Weights of a small transformer language model.
Architecture: LayerNorm before each block, rotary positions.
Training: a variant of Adam for these matrices, 901M tokens, 13743 steps.
MLP neurons of a small language model. Each row is named by its layer, matrix (up: input weights) and neuron, and shows model dimensions 192-319. Each number is 500 + 25 x the weight over its row's rms, rounded and kept within 0 to 999. Numbers have three digits each.
A block is one neuron, or neurons of one layer that tend to fire together. After each block is what it responds to, as a language model described it from the Wikipedia text at the highest values.

L7.up1733:490493495452489528522503453571494491506501525510451509519484488502543462469548507524485501483527479504480462504549461494469473475532514444515511510493499484482517512514516493491492521520518490480508508515537495497489492510450559485478488496524502502502493490481517502526519499520518499501517508458514541474514486511491479529513482501492543504459471471516479543503497471478507443501503
Responds to: Decimal points and thousands commas inside numbers, plus range words like to, mostly in tables, stats and vote counts: 18.7, 83,848, 1195 to 541.

L4.up121:509541474503478506500533472497465520499483487565493563499463486503503517504512507515453487474431508495447513471536471533524528550477529502546516496510470502512462487470490521495452523524491479523540490470508490489515472510454540529508498506502481461518501496497515463518513424516465488528490496501493484506531498501514496506525493457482510444507527501504512503516488483467504490487490
L4.up485:441490510452429486505476519468508551513489531476493545480496478507560537485458533534448520470479490482462396504483474513512499542482530497498477508512501541477528498466448507507468513477483488518516482493522459487531501487469519534486510480483516513503476508491470421511471456538513492520513513499487507510521521499516503506541508480492517488501499504485498469498492496487481517487453
L4.up546:481481510569461479470488499510474490499509482462518526496511474497507527465492544537518486468541499517491471482528493517517493512496455468486490435540508553470513509530481484517487504515454457489507494490467522502527493493515535468486482490494488458543508474466456484436493511518510505468498530515498493509510478490520462491481457441507496498508524512554495515541514513472510506549483
L4.up755:490549488506461489487514518494491513510511449494490541513505481495559500508508549524476522478497517503507499514519461508497540538507508466541519479477436532459518480543451531486491506509471496479491506508518513498528517491482528529535466505508471512517510504505467521463506442485517500507488514496469481496496495500541483508488462461495534523513521487521524474468490467538489493488477
Responds to: Short everyday verb stems, often bare or before a suffix like -ing/-s, after to/and: look, get, go, feel, wear, put.

L7.up581:493526491497496543501494522493523507523490542544526546453484508503489511492512533476479473497460470496494503476489565450542498508504489505502480519488462506522508503498484522476516477430467454456502461489466509503512479538536508533529510516466516521455512511456476490482516471487540490477499472515523512529506515530485499487501540494526497512475507499480522483526520547494489515488472
Responds to: Forms of "be" (being, be, was, were, are) that begin a passive or predicate, such as "is being met", "to be solved", "could be translated".

L4.up692:531516502505490502504499498498489502486495469517510487461497514517523499550503499525463550472474453507505506473468460544456523508511515511475512509508479522503533508509494517497465484503528494515493492533482434523477532501454495534485476501570499585509473497508489534548509518527501436490521483529510515512560493534516444515531529514502507504487501505511518504531553531499463520522511
L4.up930:494519484510483497506522539533494476519483485470523481517495476472490480490483511475496513473429507467524524456540481524509495504507509513473525487531507499516500502499527535463556516473490490519511524591560493477495460499459560496542484514506450521502494478493513498533509507470517509509499486508465486496515502480514465494533515510515497498495512536534473514532490507479469500503505
L4.up1388:526514500495521503532458509476490483498499509508530470490544496490510467513502509515462540503519458501505462478486461510507523504482488506477496499495489498518515523457453487505521509501482518460504523492450435493522492466474495491507462513529506486493518524532499551539502480559480489508507476492441501507534501498538488542511503476500541469472594508514476506509539487486504524527496
L4.up1733:501457492510463507562502517480498482516491500470485455517506515516545481508495460512491540495504548496496542471470499503509524498460498499477492485492492508508516525492448469480519478526533522487495541519531438532519515475446482510503469488537459539514490457525475504502500501520490501506524485494472504538541503520493476493501501545534497488482551518507535507532480520454512500528503
Responds to: Closing brackets ending a parenthetical of native-script names, translations or details, as in name lists like Suzuki (鈴木 大輔), Japanese…; weaker on colons, dashes and "and" ending a list item.

L4.up302:491495488499498468484461533444478512501499499453469540516514496480499483519498502494499531476450465554530475533487487518456523560467536489505497527530481522458460452498421492484459496541513507565479476487499501497511449508494511584471487486497492515514492509516486505469489486482510463540518523491479480485501496519509538515564544479471502484452515541502522506498522516442515519504523
L4.up1152:491537480517523481481465546523462511516505514455508518515502496513484524484518510499583512503495476544553461512495526452527549514496515514468466484503466526479485501488457500467459471531498515575504508497532448495500500511469485545496472490470490490512521532524509513475502488469471487513535509511517490486491502513540509504514558480533488523488483476510488465474470497447468490513517
L4.up1646:478541486463510485480454565470516499509502523504506521492532520487504513506517506478504530506462505514489486530516499498506536518504511514517525478490472514515489544506491489471550445518532474533485442542463518509485471479511525548499479497472464505502502532535503498453527552480505511514457492526505492484507493485473465507544517500517493456466528504517528515525503512476479527489475
L4.up1672:513513538487502472490540542463497532492499524479483540505534476522521486547507464522497527509486492524516488513481542507465527523480531474515493523518476505449494469498483483480496477542494506489496485506469532500500451512478497537473450515539547480458499515479517482526525493462514521515518495513481499482525497506501518489500526513525518497466510452478537489467475566509482505502526
Responds to: Numeral tokens giving the day of a month after a month name, as in "January 9", "May 10", "March 8"; also other small numbers and year prefixes like "18" in 1838.

L5.up8:501522488454494501481474538517453512511521492503471539483495448525477478499518488477478488428478480502472506515502508485504509490462513528525529518507502488523534514513512480503495516491433502464490498548451496523528540533488497499486504494484521457514447540506481469483478502484498535440530476507459519488531501482554517507475524437494490490470523516533483537492520492440520514494541
L5.up13:473481527478544509486529549505484477509492474495491499507525472494513498523546503516512499509441465506513505497541488477488496495461522483505532490512512493524477510506476506487570490500556465554470518532523499502492497495518524484490511489485495470509490497505438466489480495539498413455461508483527493466486515463478507521525495487474516457473500518474529476544440511525490458454559
L5.up63:460495502459487483483511493492449508501501520465455513460497522493538462508506523489562536447496533542507493513507438487472566518511516491472508496501508531509527522489451487500469516504548486517472439515536504499503435508463496504511502485503457505548492490541488505471479518530500493500538537514462490484519508548490519486512515517504478474482469551509472525528471558451535509473513
L5.up273:525554465450526479488509524510507482513512539519499507488516445452502485484490507515503483519491476524498534500467471510471469473470539491473501499455513449478503469488469520454503519518480481526519490548489522479504492490477504495489480505535484477523541535531484495504522509503487507501492554502521513498489541524500522487511557532499506440470501545493481487507510489531480480481543
L5.up345:504526487523519476453501518476476522508513496480527515470546500445477503524479422476510491492456455480505500488538495521463480557470495486515529534528480512468515490523447498505500495545503500531481500553489514512483514497506506500525471497555497493520507483488458495494519519462494485467481493482497522505486498494515458498540561488496507491476481547510530473479536477456489528438506
L5.up357:495531456489545517517543512475506504508503468499539565436515492494501503498523509506509486472456459522490490535555486489521521487473511501492488471463505486451484515543516520479499477569467482501510483499524486500515541462505480488525462504503475517486500496532496523469492481508505497506472501536521513489500467523484527496542452482537519504487499489525501531486535517493523512530550
L5.up364:486532489486517532515516580505489429492471512463549507484541521487510506476495501528540513500462519499513509485473495464483520492470493493515535478527459501496518540492433516473489470539538523511502485512530485499490472482467492538506480469509517501475509521505506476488527494485527496483498499556527498511509491510485521517495510448527515498479485532523546480487509505527510486481481
L5.up375:510542453475469500469528506512473465500506470524497511504507461486518542486529500523532489520489498492508503538487463533502511481521482457472517488476493509474512481531483527474555493495443449510481495521529526508503428489499489508515446494539502552551478520538517537502491489474480510484479505503486526482445499504518493488502520485523491519505518494513507520488519518494537528445494
L5.up592:503494454513536491495516507494490518495493532492538490517524509493538514493485525507549506494476530512509500510523488535478506509497510473503493437461501493496470513484517482499411502502535480530513455511457468524482499491506458532490474488467464469474499508500465527440488508527507530493514517506509517501524493466491525512523497503543481487485551537497516504478529507488503524564536
L5.up751:481478485465522513491516594460481510505478497482520512489539537454501488541502529521555495504475501548489503519454448500443477508460548482513497462491485476494490475543478511494495491480506513531512489540487516508530431496514481562488489480478491511500448517505496506446512477491525453497503500485490513495484458492504514488521509454514542481440462540514513473513550498451524492508503
L5.up1224:498514517463471486504528524511536446496507497513508540472518487508516482486522466495520489504450518545448490482546478480499514470483540523535506490487512503518502512519483533475492510514512475565514499528470491494510550513501479477513460513513504495498487480492477530497496496490475465469472519496506503500507491462509508496486557511461494451503527500533527503512491505471492489491509
L5.up1228:499449481491519525514503519514468495494478501495577532482524495483511488526474501540511515495488487542523496495504512499486517516513525476549477508479483476475505523506484502536439521550513475521490494496488538551485481496523498528457429517511514495547503521470493516475490501498534475546487521494498522476531504513528478494489467500495559463518530523487514465508491506469482534493486
L5.up1324:500527485496503478486520540526493506515492486528508464464521479501535502465489495504464505491442492517475484481574488464502479456477482506517480485438470486483495512487471491503523541491518489561519519502488512468477498501547498510492450492504460459518508512495465476509480517486537460498490497512537502513472487546529479462555481465483489427483549523550502511509507449503506522446503
L5.up1405:499488451511518497504517535504482546498523509467487521482515502505483546496493491528485479496536515458482473495517470486487522506533509491492481492431486487490547474493550540478478498501532505492503483500486548523469528494517467507511468508521475487504520533523488507451453516538459506499504492481518508500486518519508517490527529509508540457479487521473476465509505476501506497473471
L5.up1528:485485482464499480500495508454518536502500477476531511516485514500504483525482522569527502496527487521488522485519467440476506508472533463504500471490488519472505513519513473481520497487522500514520505476486459531507525535491479504513477492475511516567491512474489534461465505495521471511524500498515518541531472541502538489516504563487496480469492514525533519532484524487521524494449
L5.up1614:494552466510494505474523516521508495502490506529549523491570504503535525528505479537562489501507492550509505507493463499512448524473487502508493532526485512476491494516461449499440507521523457509508519500465485545514481498488494550517489512517538518483449532527537510473472483507523504480496495537511511513503511488512514553538484496469488493495492447495517507476506490506505539543472
Responds to: The word right after a possessive (his, her, their, its, 's), usually an ordinal or number in biographies, e.g. his first, Dan's second, their 3.

L7.up395:489512488498538504492516551466509434497511479486497512535508517497486470499477488504549516534498483545451515488528522526459466509472514510519534485488506452527484529494529491472510498454511503506541483457496482506493475488505494494480504526503521493489529495456539474488505467468509490476508520513475501484483513519444498492552507500526528493465477483494498471535443470536507497451471
Responds to: Fires on first (also second) right after a possessive, as in Leslie's first job, his first points, its first medal; weaker hits are scattered function words.

L4.up673:484528494501511459495523517513489492508495460541452492500475534494493528469472493519513502505574515487489496503514521493489502505519515499502486474493506518484499493519490507533514504492502503573495502503538427522493482540497487521507477464504434556479491505502470475519519441501499533536528491499504508507484525503475534529510483515516468562540519500521556515497423463491475505517482
L4.up1064:505504563509456504525541465465499568506486520515499474491489524498485501488429507477506517528481471448536516444510504515503492467509451488470526438457511511498536523529506504511531518477521484493524499516465483492562512465468558482510488498500496515490484517492461499453476471510525462522499537484516519510488502556460542529487480509503494472515526501516488492509512495484503495497532
L4.up1076:473450493545486448484492484492524471493500478558510501497527504519498555452492489475544502485582500489496483472501492483490517481486518521500490466511505500467509506512509508506540501506520489489514491483500465479518478489520499501503484495528476507502458508475500452487471542544502532474501509496545512487494502485530477542521495465513501508497496493507494463501449505493506481483495
L4.up1240:495461501530470534523543508465487521514504508507480498528514520504534488462519503504497494505548450508489534482445475486471507492530468504498497535464513508488500524497494497507567499506530525484567523499493473503486446510498517488487542472486482515492494476485441473459478522517471450462485525510497524491496506503465551496519520493502545513519470493548514510522481557496486475544508
Responds to: Punctuation directly after a number in stats, such as the minute mark in goal lists (39'), decimal points (13.9), table pipes and semicolons.

L5.up85:500524530518513477520531524515523496502476489527463514481465502474499518504481505506481500452523522466516493514507530517485485517466511453510537486476486493500505498461503485511403514473515501515502459527462511510488471473469518490497503500497527504455492554484542487508538482501530545506564477506474535501499530502532484504463494481527497513504511487511518460509520528529526462534512
L5.up130:523481504510475512482493486488467493527523550528507482457522498491497526510466512459540474474478507465484521487506490564517464477499496513498501530469475481495493496525525476495481544508430508488501487493478515515535495496523491505534514476543519494530506513518475497504511483497500499508523476533467494512520484503516535501543508490494527483502489516501522503469556514532471491544508
L5.up150:490508463519473520505509468461505522515484484480520487474536516493504505498527481522536497473508476454509493528452509509505510500468557465524513512535500505462481480561461536533476495494536476464515448494471499461500481500507510501497500488526470524535479467524492506500522481481500511521535478511504507484513482513499467504507541548478453543504496489513511515538504524511485498550513
L5.up166:520533469517501524526469526520519542500506518498505465540510538489534521488491462522434493473514523498489532443454523506480511475473522518502520463530485487536483480457532463494454480510477515483551525484478525533499527497470528525509466456511478516495475490485509502471495499488487570501540442491451520503504484502538491520489483500486506498484532502523514485508487479453468480523442
L5.up653:516555514523494469511461463492476500519494519478491474474474559533467501527536560499465512499530489533513484516496488521498485478481444471529501489500502477475526508511467500521502490424510493504505455489442502457510455491488492486491536495524515446461546498495483497536503519465498561483512486490517513466523536475476521513493528516507490481490516525498493498509466531467468491480505
L5.up754:478501478481492520496485496499502490499518471536470527512551477516503525540513493511458516497534495501498508509491478485530519506480540488489498547492489498462457475475471495488473515537491498469520508479517416524518531522484564506470490486542509519495467514494482500510479508472500451498531518458495520500541504501486508478492505525529518518461523485501537518518457464444524510547516
L5.up793:517490509485499538502509517486504508519494505514488499505543467541518515535480503482515474472480471480509473492457485494540487488470531549499493482509465486509527493508532479504482509521474492498476531545525488510497499511560516521494504476501513459501457514550503513525506479460438528490522463500453513496529497501558515484572483496489508433493509521471514494471534504487534505492532
L5.up856:510493528483508448538503519523495534509499507516443503523491501508527479489518474506449526518423493463461517532511481500454512484494530557520536526479502506477471500497544476476489525496467488515528460479482473487484481515494501502481520491541471443516507492516510498496528451443499554479498472494496510487512514495508503495486531485514438519500502500505511498512543521526448478479468
L5.up990:528531501486526504512453475517478480503488507492500472453493519536495492497497486499452532492509534501508473526501507566502536519551480469479507513450486538498491491510523507471501490495501497496469475488447474496512507488461494503483512502555511495506487509541485510498518486474529560457517466514526485487525529483471493506488479505462507439508499442473490495469478508544534475572522
L5.up1027:501494449503469510503448495473457472509509507549494521495571459540517528481509530499537466472505510503482521527466523500546483542506445520511504505513516461537460510496481548512509471459507474494476502525504540504509442480482505514495484491502496460503483526540458509505500549523503526502535478509527495529514496501515451476492530515508492535508487474518491520516522500455493456488520
L5.up1229:490507471452465505513494491482475487512497521473499482489535504491491497515476481468522498502529497503489502458483438451513476442480528508487533508540523507514495496497428502516523534443508485511491492488501510463479452507512514507552480449431498535485451500493467495470507462507467547530515492514515505494524480462514511498503509542521501496489515518505516485498509515529522512519549
L5.up1264:491547465487519454462488511549515533505477476551481507524478518499539492493520496510447529488456485471499535472474564489477528538496540530508490532496517481455487505535555468455492479495519538504476465502530515492500496496514506506490457489519499516529452519507492533517526519469483508510503449488543519513530459487538513496494484528488505460464468512486505520506477514500459493517472
L5.up1363:504479528518475461515536470540505481503526537530482483490494513504559499492500453480447519440500449489472535502433513460503515467493527475514485549481469501495492496527516492493483477499506542457465464516531485487488481506464480527507481475525490532526496504545484527532565506503505509517502490518478516528466476466537559510523498521504490500480468534472525518487498525530477497548488
L5.up1370:498520508505536569548533482508491508512498491519534500515521476473531521512513449517473490448506499506517500490456529484500484508504476489523485522502509536485496485505500469522478501505544463467522538468495570515483510487478482526498454497540439553504488511490470487498476495493495515483559435492435530512532501522543540481537520453516512456509517513505498469523504497488496511521496
L5.up1560:486557495511450489529513471511495503512500527487502515502532509481512497476543543504486519484533508502501517517433501474541520480480498514478524542484508533481486421533466520478487489482522480501495495530492509497543494488497520474486530452493522491499517507488471477498522521448541490499506498474524495525509486521501489519492509536489464509468448512550505511464503538521515521496529
L5.up1896:513498498546514560512493477485467516518496488536560503509516496500528505508512529538516491461557458522518487476442530522462485490510524507511486509515492530462431489505526447546465522480467493474526482517450531483476530491491469517492465509527500512508475516491492523495489492497469544508494480522470504504520486480561488530541515491484529475504550487457509491503534514520501520532501
Responds to: Closing parentheses and quotation marks that end a long aside or quoted phrase, and words right after "to," such as work in "refused to work" or "shot to death."

L5.up267:528495539512503499515516482519495520517494551558468464516490549538512516512494458450495542492514484471456484468476484509502510483495485507533558482501450537479504523509557509456505536516478522493499492510474479473478477498531507462445455491504532513460505510554547525507485524490480563498487452512486505502510519499540484498523537472478540441480506484457511462509535482490496468517508
L5.up389:475518462494476451523535505496487477504481505523476476485502514520529541452512520474516511529519492507494515486490463492508529460511506516468526510523486497525510502513456503480580476507525514502459531517510520524531497493504502489486463485473535521502476491496458500526507513562520518498497492507522504500458493545476465501489495479484503468500487528540540498486473505480498486482511
L5.up450:478497518438527514503499489522472464526527456521544532506508498522477510481539562524516501494479498486449502445517514472532503514505452490505514475520507503487463502534504539491524517552450483494530489517504501547533474494517501516455480489450547531517485476473507473485485530549483491497489523530514503507494460519501507468489465460517506465467449499517492503554515485496533476491440
L5.up461:482509501479505439472465512468486508513522481526515529495489545526529497476478495491526505491563498461484473459556527499517537497489509505472498512513488558501507499531536506497466502528494559518495492492474526508528498499520525500526487472483462511534458491493481502481490474496493517485554459499507506497497448574519519512499458455497507463530534507523509522510548508482431450531489
L5.up502:508496510483523490526471467520498459510462469492504502543524520510509509460518507457482530508509499464496521517530515525497516486520436545510538512468517510510515522521496500460580460500492441532503535520550489498488565494478495478494498490467516492513500476470510510539519524504496528466502466535502506507494500535484498505509458492497486508542509481545487447515502536532490476464488
L5.up729:486456521523483470513511494510487467522538525511473496478491521529511504469515503531506516484573497472489489514498469473531515517488486539507504513437515485522517519528539480509545505489507500496468506501471509479460525495493465541471508477505499496526485521492466540452499539525486582452505508485524492499481521480521512503522505523546459493517538539487519496528496516479470502436541
L5.up759:474462483499488500514501407544495475513507556471511481496511524563538486485507449470517522519482517472523517504468477543467501452503444480491515521545478522523520492468488473475537483461491493504507477511482493469482467522474502496471507498495508504449491537526529582512515493500506502530488497502503521500425504520508468530500491484528465523516508543493514488437499495554485495483502
L5.up872:483484488544486554496545493487513437513487485498524472499515475470455524489505502491494493514493475534513491469570518485508459489509457505460482450480511513541488509475499468500529462477496474519540576510509537512513513489499514484538514520504508559502492511496502509467518543544517456448492499523473497506468485501518443500510461430521525503475508503490456483486505502445530479510519
L5.up888:486451484512503491508475481501476514511487517489456510455531495491527502467487488528477516479566482489523472491519521501503490539489497515477518499484480559508548525509501527493561476518474539499496562522481477512488508470485486472512500494472449485509484480465467483474537540518533534485510514516503501490481493517488504510494516498484531494526493502530509510484479558479463484540462
L5.up899:489452530496498499453476442517492490510503562515525500455487514528511466494515523521552471472493525506496503521508540538510484494485476504493520514525522463494464489529534546489526458515519514521479457474501529545524521506478495490476509508460489506491490510472460486489510582493560501495501497499491510529477507479497485519504489501487439490513467477506451511483499482520517485498474
L5.up1273:502475482505524455517473477521485499501483492507477486527520517521544507482479490493526489487530536504487449467497499499458481479491538531536524485494505521477537501513500504499501495494523500536441495487522484522501505527508478494469516482448482508492492522534458454511490478506461543518491496470463501501460521498546480490504558495479490527514523546553508471508508528464499476499482
L5.up1314:500490484487490460516497484518468524510506503524489506478509492525501500471510468488460479508531466442499545525519519506517498461535522505512542478482484544504471516514554460459542502514496532510532506487517491524531502515508545493478488491524468502525454509492476515492483523536535519457512510505546507479479491512490489551514515488442453490484507491498485533481528491508489454548503
L5.up1596:465491487489459478520515468555525489503479516479524508463515510553484502466524453480518508461494519471520491504503488444439486470473511522476530462496497535481481507522540503487501486494525470489503486541531500530506500503444501520533489500539519544500531470501495511476536503494533531493490537490519493511479485531447492518492507503542470510497485494517503464516486507494461449507468
L5.up1638:503477507532498457501506439520467470508502534476478448547496522512517500487511463509530505479494513472495502504511469450473490464511492498489471495491501512492550512500539509497493494523541538466532505500549560489528511539511511485474532494506490431513494492491433493510502459505493576487510469486427516506510483498506478504496477520520482506490470494482500516536518518528478443508496
L5.up1726:508506478512487491547522487540505516506464508499504524516520541533551519458551440480503522486524520455480499511479498502453451501516486527482531494494505494556509538517548485482500486522480482484495505507539503549524475523476525469487485491462507496478488494515468463524506458557522525477535522495449502495496461535519513520490495519503451485526531472508545510469485481488512488487519
L5.up1879:493550491468511481499512480509508528506480537494488527524486562516555479500526486474517543471518514495502470509545512533459528511501497477519509454521485525475495495536538465519466463505482489559522539507494498506524484497526515493477484502469529523502494462484503516456555491536516474514512480481555511516501470507498511524528474475508539444536516524487538487446477499556486446485503
Responds to: Decimal points, and sometimes pipe separators, inside numbers in Wikipedia tables of results and statistics, e.g. 56.08, 52.8, 50.0%.

L5.up191:515525477512483507501489477478499491511512482505519526521500536487510509502466548489506467525496527479481471497503513515486510486490525513495501477508462532510505522470526455535478505511468487508568468496468505521512473508457491531471498499501507476490485495501488513517454488517495499555520478496476507472522502478500546495515499502539474488491513491476520486555528469471510502557478
L5.up199:534511523520463492536456475519480542524537523502455527483525551515472469491452470530507508521536495478506489478494551465488470487490533480508476489521496481514515512483536481523467491452504509520498472503461511529508449511517504491432551496471493534506501494472584471475504497510504517505529504510473508506505524516506523511491556443467489527472457466506477445507520504446436472512473
L5.up460:509505483518487489484481495492493481519481496522520507492484487511438499487526565496446475480546492462493441483515515485463500488478485491452515482477500515485521523518466486508485484487491458525496467502497523497558547492467484530539528489447500493512504527431480483536500512499534500535534508511519504463513496554486486504496531521476496529464560478556568478452495512467456456480482
L5.up480:486441494485476478557514449487476505516505518552512505475534525451503537493494474501452453511538496502488491482491513473546502493462474472480518493514456483499505505488484554565483523496478487524468524472462450513516505472446477475501509486526487485511505490475476495534472470508535475517534493507471511499500488549454521493516470529492489522492529475524494468494507523475482447494520
L5.up587:481506464479503542533488481458517497510510484500483474508488516499472516501537524505408492504560519538515502496528498497457497509498450513479486484529477511523515521503534518488489512491500509512505452483468522508507509487491497484542545493514491486459521490446482509532530497500496520484532521503482511476509520521425424512515512503522500502485506474528473500480476508505480512494519
L5.up707:497521517489489469514479459474464512509485482568477504488508512522502487492507499542480516498528509446451477494496502503480489498457501484510521491509488519482500479471401534515441515485479500532509482529490489481522489492481478449516520481517478523518509490486480498505489457519490453486559483540499493514522493525506482483493485494496514500501509479531529472511523545490508468471498
L5.up726:482470476545531541470493504534480522509528454493486513451523547537489507502448494513455459517523488500490521488503516504522466511471475518488523557531472490510503532511525576516492494447512529527472485509487470493487507495477524485474502504523481452486481461491457495516439505465524528505509495472555542505507511532499497513528484507517506479506491436505511456540506520492467467474496
L5.up737:508517495480485492508483479465494543510452497519472484502486502508473518500506539455522510530526516481502500498464512489522503461496510500513523461500495498503513469521518494539453512473535481529528510488453570512510524492468514505495553504490482474507508537449484494525485465491492467543505487478484506488499510488538511489524494501476525484500533467508509524539530516439501462531455
L5.up747:511494485484540481485458472517462519498513503495488527464487562490508483484464534539522508477541518490539473468524490498501517494476512507506462503492504508474520524433452495546467497514482485515510504468494438530530480482452490515463483507470506533488490487498458492496507513520515490545522515501509516518555540517459432516488506529483523506483527485507503470447507485443456510506480
L5.up964:481534504476494534500493503503505450519490451493532476500514538477487494483518495509455514515444507546483516500565549495517526534485459444494463516509520501487472473454518488475453496484485523536505481514448481504490509514494550535489507500468459479514476509488452510463536494459489481471479495489495491503508473511443496517531484512498447472499518495486470525531467500480477503479542
L5.up1019:506502465515504494536455441529492497516488481494474481520485504514542487505476534523503481497514556526499481448472478536515557514511490471494482484447482499445525462471463539499488522488507501530514454447455511497523502507478541518469538481519486477465522512533485509518495503515486508529503512536494494502506554514454505511490546491520487520487528546517484504496467486496533531557483
L5.up1165:529511502512536513485516475488526529510499508452500485513461523529491540482462510494441498495508489494565477471454505525484527516512455510529492442541497514497489532492520510550443483492495512511552469459481496495503461514484523505470506517493492465486465495460511498452477518502489560498516515476449491508498504501487492493551450454517509477496515439522510511484510501429483499498488
L5.up1232:514511506488537468475503469541488538518502499479531509513513528519517500476480501500498475481557563503500467485489523516501509483513516487499519471528480508524491505532502485536517471409512513517488473495476451516497483501450502534519516499469505558522523483414517517544503485498469499471460476511503516499506519512486484508470507481526501500464498481506431499490452520513511479503475
L5.up1265:506483465500499489524500479513472509511499492496517515494502544468542482501485486531461517480481554499518518518523475492509500487488503456451458529507488518509491492487447502502510516480514476494456539477525479483521508492497498521489506478516510463462526497560514516504515481533497438495530537544493489528528473532464483487503498533526513490476514511545504509470487485505498529479485
L5.up1353:494502471520494501495487475496498512526519452519513520453480510496517505480513530495461488491558487498549507490488544463482450472481491546505512534527452473511510553479517549514493494497517511563521492511490515536492542501467514498536515494473491471510457537458497510482527501490513488494526509456498512516518510477507482517539465495490522538513494511519503475513528540471450487495459
L5.up1815:503507506477507499450511502521482531512509488514476491479476511534478520469426528486459470461529519483495484485499549535464460507470522514491474455536489505537478516455502515516490494524495516487485482498512533496515515496498456490493479466518483551500514493455439488485528530499513530497482472497464517505517488495510511517517483494482520503477442472516506491532497564501456506534521
Responds to: Fires on the word right after an auxiliary like was, is, were, have, usually the start of a passive participle or an adverb, as in "being" (modernized), "fall"(en), "rule"(d), "also".

L7.up1589:524486516487529541511498511531476499527536493509481499451510490523470482511510489526457501496503472525533541467483456483492492476504509512518448519499502494464516518484507501508505506475492507479493497515526506512504512535541507515510453502533495480512469558567496516494488495462464497542485465519444503500526504486531461502516555516479495471479497535493470501543496457444499497506525
Responds to: Closing parentheses and closing quotation marks that end a long parenthetical or quoted phrase, e.g. the Tombigbee River), Madaket Millie"; rarely into or before after a noun.